{
  "n_layer": 12,
  "d_model": 192,
  "n_head": 3,
  "n_kv_head": 3,
  "head_dim": 64,
  "d_mlp": 512,
  "vocab_size": 8192,
  "activation": "swiglu",
  "norm": "rmsnorm",
  "norm_place": "pre",
  "norm_eps": 1e-06,
  "positions": "rope",
  "rope_base": 10000.0,
  "rope_fraction": 1.0,
  "qk_norm": false,
  "attn_scale": 0.125,
  "bias": "none",
  "tie_embeddings": true,
  "parallel_block": false,
  "init": "uniform",
  "init_std_qkv": 0.0404,
  "init_std_o": 0.00825,
  "init_std_up": 0.0404,
  "init_std_down": 0.00825,
  "optimizer": "adamw",
  "lr": 0.00119,
  "beta1": 0.9,
  "beta2": 0.95,
  "weight_decay": 0.16,
  "lr_head": 0.00428,
  "warmup_steps": 379,
  "schedule": "wsd",
  "decay_fraction": 0.655,
  "decay_shape": "linear",
  "final_lr_fraction": 0.02,
  "batch_tokens": 16384,
  "seq_len": 128,
  "doc_mask": true,
  "train_tokens": 133500000,
  "steps": 8149,
  "dataset": "wikipedia_en"
}
MLP neurons of a small language model. Each row is named by its layer, matrix (down: output weights) and neuron, and shows model dimensions 0-191. Each number is 128 + 24 x the weight over its row's rms, rounded and kept within 0 to 255. Numbers have three digits each. A neuron's up and down rows have the sign that makes its largest values positive.
After each neuron's rows, "fires before" lists the tokens most often just after its 100 highest values on Wikipedia text that the model never trained on. A number after a token or word is its count.

L9.down292:116118096151150106131119160120127111139128108147156109082125163062143118133139134116146145106131152099138193157128126120086142167146142115188096129148096135115132134158122128123160091132142135112130127159112117133175193111120105167106151152113153161168123179164144108096113153146098101142174174097119152117163111152165143133137090150147108148152127169136078130115063159139088153124130134140104121139151131153141100116135129109130093116133125134129140158132113193087100134106128164143134146135126142159106105116115131117164105128119157124125149122126149107106123147160130137149
fires before: ":" 44, " " 11, "–" 8, "2" 8

L3.down70:117160133130156109148066150130171122168089189155126104143112081149134088082148120108123142155118162108147119135103112134167142134101183123140094122097113115106162148143137123143114129126133144116137128136146135123162191143141132101132158119100162110148116089093123134093109099133148154117122127096162144111137113111121130108162134174122131136137141180135119131117138111102133136136151123132189126112137135116095126120147106113130129140127121159131122171120112157148153132141117170100101162142120118136176131150153169105131131089088122099131097136115168088123131142144221153113
fires before: "\n" 32, " The" 17, " In" 5, " He" 4

L8.down145:121161097134088114162137101118079128116151115142089127173105120130130152126120130157047135096118116152127148153106154098085163112111102130125123157102125110109124114116142129108134129167145142143165132157125123141113117137169108100119151166158142110118142120101107141125171157157119102130201160111177125153162112173141097082132105112087138128150181112075148111125100137154123087107133133124146150139104108144111128125163106146132150125154095156143122107093137127134114166134132117150133108132147142120112081154133118129158124115118114109148132130149130123174138134108203176141
fires before: "9" 69, "8" 10, "0" 4

L8.down282:142153128169137144118102138139163151165145119151131078098135090147143126104156150107096155135117106104110128124102137140105121152158125163122116119135088096107191129127088152124177145118139097110139135190095144128090165135153174075106119109078142128150186108138110096125124149110084081179172151098150127119121131136127117117168111121140132133156152165085124140176134160100120145118179100153108146120150140095172151126127130166101148140141106126107106124092116122121127132100115118107130103106168134116108144150124118105126166148115110130139123132166101143112123129134098131138
fires before: "0" 44, "anda" 6, "1" 6, "ation" 5, "," 4

L9.down3:120148153149101165137114092124143141140107145137118161139139154147119092171129162140137184106156096142141103165117149115146109137103094095074085164121160133136143132151088173107109103155131154127102145126101122112076123121121125129113094092102085116180136140126116142129116135100167137132153103108132128132106108089126183169137129132101153111118168166141102137125131152136148136141122123152114136124089149127144105110127143127113130121132130115132139138139132087105126112121117115121114099101122176122134106148115125078128112096170151151120130100122084134181117130158019141135
fires before: " |" 26, "N" 12, "W" 11, "E" 8, "″" 8, "5" 6

L5.down120:122108049137119115108090108139094101087118105101103109127130113106136123104128126140110132141174108128110153136125137102172119147147116158180136076114104113194123124117149112132149154119159123132106123164120143168134140116138182106136123099101115154122141122147133178114163086086128133183098106124102097149127155162092140164142157134128096124177111121130144111153134143129133135149135097153093133110118147143139123148096154108192103115158158126151107153130111121135089150130115135119148130115125184143080157151132095135152110156139137134130153148123116135153097126144110176088
fires before: " was" 31, " is" 19, "ed" 7, "s" 5, " has" 4, " also" 4

L8.down480:122079144120117143112136125141174123118138137138124175116073112132155172112062131089113112148125128134118113146103161127089133162094137114118132189145136104149144126050155115109134086127145126127130126163115140097130188120160130168110115097101113122124147162114121157143128120124125108140112138092100129101122112156094161111155136121117119156149135163134098142142093116145133153105151103175099128107163162161165096158169168137129131142126083098134145101119136122102093165104135125131158129091109120141103109132138141077113141109124085112107100123133153118149136150143081110118
fires before: " |" 56, " hold" 4, "." 4

L4.down286:137139135110101132153178085113102132143123116117147140163115118141133117100172134128114137105145103111127137135104139122092150119140075111100116138156093142104146142147106114126109097150120140149131109146153161146133016157139141144128106150161119126113154155077126092122113102166035121097172138141151164120132112089164124105117100109101142136156164117105141158125176134152166100109134128108140130170124135127121132128120129145142127151141143115136138124113158140106143128113148103140111111161108119139129110133108125136156136144137140151120128140147176147090107138136072149199
fires before: "\n" 68, "C" 5

L9.down210:117159120128124159119151156109119115106117129124149104114139120154082080117122097133113133152113114122145092097137137110189127164111151111118117098146135163131124159071139081172147082129134130162150138084113122099149134158123127134173165107112114129144109145152105092119141091134083131084131108152107167112155126134143132138193120122128132137151085156106152115094151116144129159141127118108114121116090132102108174117140163093124133093090152084106108127158110118116112067134136137108157120155125124163157133120120115127112105097132147117137162111145130107172153116128047125126
fires before: "8" 63, "7" 29, "9" 8

L8.down261:115127145135112128132148135133090097082154104101101134133132158096104131128144131151123114110169089134130099090104132088203133129103136131143122156126174167112075130106139122122136163119108140151149149092152140170144044108125123132145103106119150104171123082136132145141122130116169151120134138133132112109123133149120140110152147129113107117146144112091173181135113127131130167128119114175155118150115096135124172112094136113138102148108131135094134104113126120143124124119078121159094137140146115141151148141121156157140120145105119120100149134086142129129139139103018136108
fires before: "\n" 54, "d" 5, "e" 4

L4.down456:109144104149160115092149141109136107088159120108115155149121110166133140151104157163129157131111144123125114057149129110125139120111127130165108052163132119158178115085151072195137117116095122140124125134135165178095058138149112120108102100123134157136110125103121144119106171118141127138112153118121141167105168127128124112126121139149099113120132084110137136162160138142167152152167145147141131120084112135169094101153146120148122136130156116101104169145140135099131154136134119130129085118118147110127140123127160144121120140120150122107121102142159174107105137150063139137
fires before: "1" 33, "s" 6, "7" 5, "Hip" 4, "5" 4, "6" 4

L4.down34:144129112142144110127133129119129161129154126088160177183133093104148134129100141136141176111107142097097158112084165107166146086156139126102125133137157107096111090116099133140074126103135125215108142117149117134142121108140127118086119126143114100166128141176128126132118159095111124159099138163120154139147149117135136125133110146113141155142095097093123100105169116135123108111139083174138157122136124171104132140117168113115138147171104116162137093121139111145161118130177086132151114123115077131128145126127137143147115092102134137087099123115102128131155087113183154111
fires before: " of" 31, ":" 15, " |" 13, " votes" 5

L9.down361:091098101130111136158171084095159144140126132101125131082102146115119119161165120089101129107157119111150173126125134127102113173165160099144141116142116150090115164130140130142095165177112138104128100134113099121094135154222159121118118142138146153123090143123138123134084128137074131156150131121162131106107136116116090136134125123156130133111149156083105132134150108125134171081177132132111122133125149100106120129154177135174124105122142117158110118136135111135115159119115109101153133102163127116125123109147042158125133142121147143099088162124104132127153127135139104120
fires before: "-" 46, "\n" 20, "|" 4

L8.down59:073140119101094124088113149126123117135132165097152111126120140129097143168114143150171128099117112079140134159121094147193146090107152138131144086182116108094141135118141152164083130138126087135115139123141098116104108130075128161129121123127114140110110161112151141172111130112107123116129081078113123187089161107104149150175136162106106116129078137111099138122127127102138109178130113105149111116156150105131102116130096132136121114113110133093072119164102122136136111116129124094156137122139149122120136166151121126099105093150145150175131091128114138165137155111168145138
fires before: " to" 21, " in" 11, " by" 10, " for" 10, " as" 6, " from" 4

L4.down496:132056103160121125152124139142098144140124104104151124124098143144111150123116138117103128090159109141113123078174124142147138136139171106130150120161126180092132181097139096131126123152107135155153160118117196146135127155127128161075149135162157169124116084145157157173112120141166165138136160095132128129113138085117137137149143155120107108136146096148125151156110163155138089136141180115114105136140140118149111125086107152146119118119110137161126157095120125154110148168114103131184127118137162139157120097120143089133119145173118161133092140166138146164160124149124144118
fires before: " States" 52, " |" 4, "\n" 4

L9.down36:126126098169122130103125110136125155128119168143169104117116179076144116116136113071103107123114174117137128152125166125106140149133159116160149128116113163135153117089109151133095099146095139114113184102142153134089104181139082143139116135122139134121117122133146131130120130076187177131105133164125100167152101133130124165134176128110119131115151071150136115135132143126143124171145144087085122123152172088144117114145144144129116118112146084101153151133152070112125102127102128124130128137087117172155121151165135139155097137112135153152124141100164111122134134134181137106
fires before: "0" 34, " York" 17, " States" 7

L4.down503:088106130128120099101117076158153122110079125105159173102124132138122132129167154143124115092186158126119155121135103088121164140159139173127122129174133123122126126167116076142156113126120097120112155116128139096120093137161162112132116134118169147117152098108142138111109109141066146134146172130109126160125155122103156102112101122152090103080140098132105080139137136163106191151154080110090141108173155158118128089086125110150156141142118122139151147147129115107085151116090116109162126120136108122142128118124141129144132088124178121137119140133143136149128118147164114162
fires before: " by" 27, " in" 23, " to" 8, " on" 5, "," 4, "." 4

L9.down202:155169157142122135134125123149206119103152155116139104179071115171146109126133134130099188089126129162133125118148123125152125120190110161103148126151107152107107163144130147140097137116164122142136124143118127122111109115153113149128120171110100130123104126138112125154106103174138137134112117134116135065141152137145153091132138117098107127146168156100135100105124121105130150134139118151157133130114129127175152148129090170140134116130121116104154117138121101141121163140152131122127082125156113156069141084099140147176134104136177137117083125110079118128102131141053140149
fires before: ":" 47, "=" 12, "-" 4

L9.down348:083146135122126147121111154102160136089130079089159138124116135133124109156132127088141104120127113128114139122147078122048129114128115143150116164157067120152144114161098110122140113094136117121141153079156146150087177166154124094091106096100129104159125129084116126090133150117143133105109111125135130129115134134123085112100099093166142113133132114148131164156158126130148130134070144113119132129130152143134109148088117094129131166106088112115144169127112140108125142153117156101134133115120130138100128133117117176152104116143125089145095130148088157167196123168144135169
fires before: " " 83, " of" 4

L9.down204:091162122125138167095136131103118119105134095129125139154106131135122157090093169126121109126152131088121085123139074140101099107154148177123130176140161080098129184116139169134132129103150110155132151119105128157122087120139126210156149123115155107084119142142117114161173126125101151108127103127147157095126102125136107087177135115100101117147105142112139157086145148133134153121100158135102123145138120128111102113085091089161148107150111152135101133131158096140112157136141121150101086153140121139120111098142103115154154158146136114135116165155127120165132130149179146115
fires before: "1" 45, "8" 7, "\n" 6, "American" 5

L5.down30:128119106160156133129079156154156141091162114129173140157113159081147132126124128128128101163122102126121168176093098114151108166108183101101136138108130151127139101130127127120164117162104142126119108154123160110115239124142135130124109130153117123133147173125082122107158128141213120143152120170150132086195126138125092142097129140145130123111121143116136141121141154126163114124102079115139131116137127111122112141142149126124088119136093145155127105092102147126120123127111150142144128127132125097115160139170123121113141120133114133082112151150105113110128112160174097121
fires before: "-" 50, "W" 10, "\n" 9, "E" 6, " |" 6

L8.down448:093148098122125130109087118082105130135176137158146126113100153100149131156112088122101141146134162135098119139133132105180147125103144137123133154123095148150079098081158100106148140133170109140167154161119133123150075150145155169124141069153174171092140121119142107120119166119098106162094140176111139102123122149119131140147110140112129130128083133138170176148167084111125166103133089152123128139163132131114129124135121145122129130131143142111171123107124138124113115121134127083146117129097149140109157137068114153142122123152124119139072161128134134171068113127149128135
fires before: " " 44, " (" 11, ")" 5, " |" 4

L4.down185:180171146126126164131168133099128071138074111132112148141132118097157130137118135098140156126151118123150120132096114123104154132140125149182146119194135101129103140112145105113129074132143086102119152095130105118108188146106088124129099132128134135168144162112150107160153076133115121142132116093125124116104105150128141164140155146139128139117124146143117103109131139153116097161123103123141124121102124123107150160115106126124129157141150158106083081115127104154165132157121139123131156131089146089110128138107153113124073113081138141123148168113127146130095182138200160107
fires before: "s" 54, "ig" 4

L8.down30:153107128126137142132101140113105112178148222145141141178125121159124134120184153157112135135112123159131154126172087160119128167135105136123144116124140150115116170130123106131149130127137127134153113103163153148179136095174170165159133115126125155128107120119147142123107106110138142138162161126187066132095123081130163140117131129093113140113135134132135137083117155106112137145136141158152112152109134071160130132163107127148093140116129157146128123138096124144129149118133106140108075131060104074115087155128157126146126121137152165151126120158137120121098102113124123148
fires before: "\n" 25, "---|---|---|---|" 7, "ed" 7, "ing" 6, "ment" 5

L5.down337:143161168117081152103103121107136104144126112106145147172129116114134107093114164154121108140166138103153171101132157119124109166161138111107133148157166146103135110106119138165125161106114132131123162131091136109108144163151111123136082113132148103102060136147088116124111080149123131087135149149124148143112101129125167115129143122114124118103160159126104090144111110171164153111106135157119092110103123117109123122130167111133153180164140107147124128154144139104100125138088145176118113105158121128143126112113117120104131161086069117147146103152121093139155101138164201153
fires before: ":" 50, "\n" 5, "ed" 4

L8.down92:174078174121146153153126142158110158146115127110137099121116128093075137090126126104126101168134132110091156101147139130149100157140132148131135114141137077161189121139115120131179135150139141122116147133139160121153218151148101126116122154129144091136129101121123133105138139095113115120185134101101128111121178126156129144130106179150115107140115124144084134143116153150092187132124091131113127096126166160118129132146148071148176146102120141134122172104117142118116140111120142139163124162159103116094162137140124109115117170111105117125128103110126117138113150107160156147
fires before: "0" 30, "1" 28, "2" 24

L9.down308:115173107104107113117125099133147144167117167115178163138142127119151135117109112110147150155134111149167176095108131110122144096126171150093133117169121110117122080107095127092111085093138125147143154116121146120168101140154062116124163107108114139126073124115087120139118128110145109127101112134144140045142129122132115135130143155112101097157113098095152134125079098141118145128109110101165094122111141149131151169121164113144130111161085118082122120142152166162162133133141132132127122102159120152100116151124138139169169085132144120124148151119107086152110121140143146095
fires before: "\n" 57, " American" 5, " Chinese" 4

L8.down116:168140169128145166129132137129145161140168101141124132130130157114118136162143148186118127127141112155153151110120150130144105095123095094130097123125135167163148149114145135117093086152156151107127125160155153120127173164112158109124134121163097146154142131129114102099073129144182162104096101164105147154158131158154180139083123174121123094094168129143142158140171111100123151154127127138128185125126123140120120128135156101112131109061125131128124156145131117121161127148123098109169103102121127143166137102136107123123128121135152065156107100142166115118152164150100105117
fires before: "0" 87

L5.down16:137123153142139112114119151129172122118071167117142183152127144143096118116135108155144176091097095113096134120124124094173139145142174097115133116168143177168131097135115157121119159142121119125110181133178155098072126141160151106115134122152125139147175175112143120144104118145144127158154169126121127138174160122123121160133128115133096131127158136191120109119165130095133152135115063127112110095112118153138129104135087147109135094162149118096100115119101120093110120163151126176126109108108128133134152145141124134134114131106118164130139141098108154100163156131106132168
fires before: "\n" 52, "." 8, " the" 6

L8.down414:142107104145158141115153155175141147098139121131109108125129122105129101114142123142132131160138131103095159149090112149123109127181112124121125153128132135156087153132115096130167122154128122117113167085166135122118138105113148099123126104147159132118160119154128155144115152148157134114119110133150137125165111154107152110181106124103079095063177138087127106170125178164123064129164082160130157142117135107113133145187124108151130124163174130140134090152145156115165129124136123093150122109129125107147121056166121127123149109130147151182121111119091118119099107124105134131
fires before: "0" 69, "}" 4

L3.down189:126115107152111133127128107139164139112100081131135108142112141082169121133159097181164146113185097169114129130100152153147143094144196224163113091144110134117133154131137162131120105149165113140144106112115105130164109153114146171117155128116134131113106111140174132172113136167137102118120143115154163154105103140137109153114140096118118113134115133149127118110163110127109101132134162130109164136104165141141160136131127167139117150148129090131126128152140120067124123110186113123142110096115119102112123141141154125128162120140152139102127117135104143118074137157182144143
fires before: "s" 90

L4.down198:167111093126109116151160133117131093147120129117141113179174132146088118108144115167141130152097087123119121103141164132125164173159069146129108108176116086126137116102120115160104094139114109138147094133172138089165094191113166137146128115128124101146125088109137167154146098113139068126134140116161123095108149091164107084134125120103090134147104118106137101112133145120131103154151121100143127122168123132104151143133144152144122133130165149146137144102204077156140095117149101135125121137151146086130128140152130138115151154142131143119134146144167110104134102107135098116
fires before: " |" 61, ";" 12, "–" 11, "." 5

L3.down161:111117176119104114112140134120131106086161093113147107117119121118113110159115131127130150157113130158143120138134126083130136153152099130116121125182111163134139124121122109137143144125137117141124122106177151151134186121189107093164149114129115147102112151125118121148126121167177109131175123129117080116131158135138118109123170117126119139096109118161118121162114107083129145145113112098087159130133124174154107109140150145150145114135107143100166144127154071101116106138180096086161109131108083130111116135083101114134154132118138122136131121089111147168134118166230099128
fires before: " |" 60, ";" 22, "ies" 4

L5.down95:139091114128154096159053079189155142127121127083138136130112137144136119169113106140144165121083111121095101137116121166095132101076138117139152193125178119132118107137123115116127127117174108097136125124124125162088159149148137109155131148139109122092111116127125147150128132131181138118124166174100152131116111131111111131154148141138117118100156147129133079126115129137138159146166129117106131122154164117134108118108132094132128126136107149151106152099166085107095184126184118101092130098107177099113143116129162124128119117139164169107116155133146105147138112113128116080
fires before: "\n" 73, " as" 23

L8.down201:106144109132110161115153118146134135109103114090130128118133083120144134132123150158099141148164096143170143126143109128205122145114144101117139124126137132161102092129147120100140126128154151152167106170124124160124108144158098107136162133112096100123140128084116119171146112116159123146162114089102066152108155152122142132101137108148104097143135159083107091123136123139139133154122108129137121089128116066085121096133103132136128134142135146115125100176103155137156076150092152123153131123142155108053152131095104117110139117133109090106138145127130129112121100168056142095
fires before: " |" 45, "." 31

L9.down500:120101141140139128150123136101104106141106161122133102108140138153153114118112127137134118072098118129105128150113151134084142092103112085126118163109145117103090159127174108135128096096127131150137147099077129129109178114127185128113119146111083095138119141164087142111110110119170103109146175126119137072111109104100130147115132084142150080156106094111137132146145132120127166145113111132103135137145135158125148153121163179139120118083088154135129117155131123110126150131153133136149165081108150127128163140106094135119140115080159130059133138168145139141100159083084104112
fires before: "9" 53, "1" 11, "2" 6, "0" 6, "8" 5, " was" 4

L9.down492:125121155141122125155137152109125122186172161127144152081082110133122134125156117125146147140121126100107151104114138136083147115114066112137108121094133133128145113130149211141155121096164131106126146121140110122076168142110163161153162135122149113151100088140133116101120136125133126150143160138099123098106127102119142133134083134126135112099134112112134163135155127148130126093101117127132139127115066144094130138112119107094117129146133102110112153080131149136150143121125142130076065128124126155113147159115143131110125123152109114111157129122138142112110143144007093135
fires before: "." 39, "," 20, " and" 6, " in" 5, " with" 4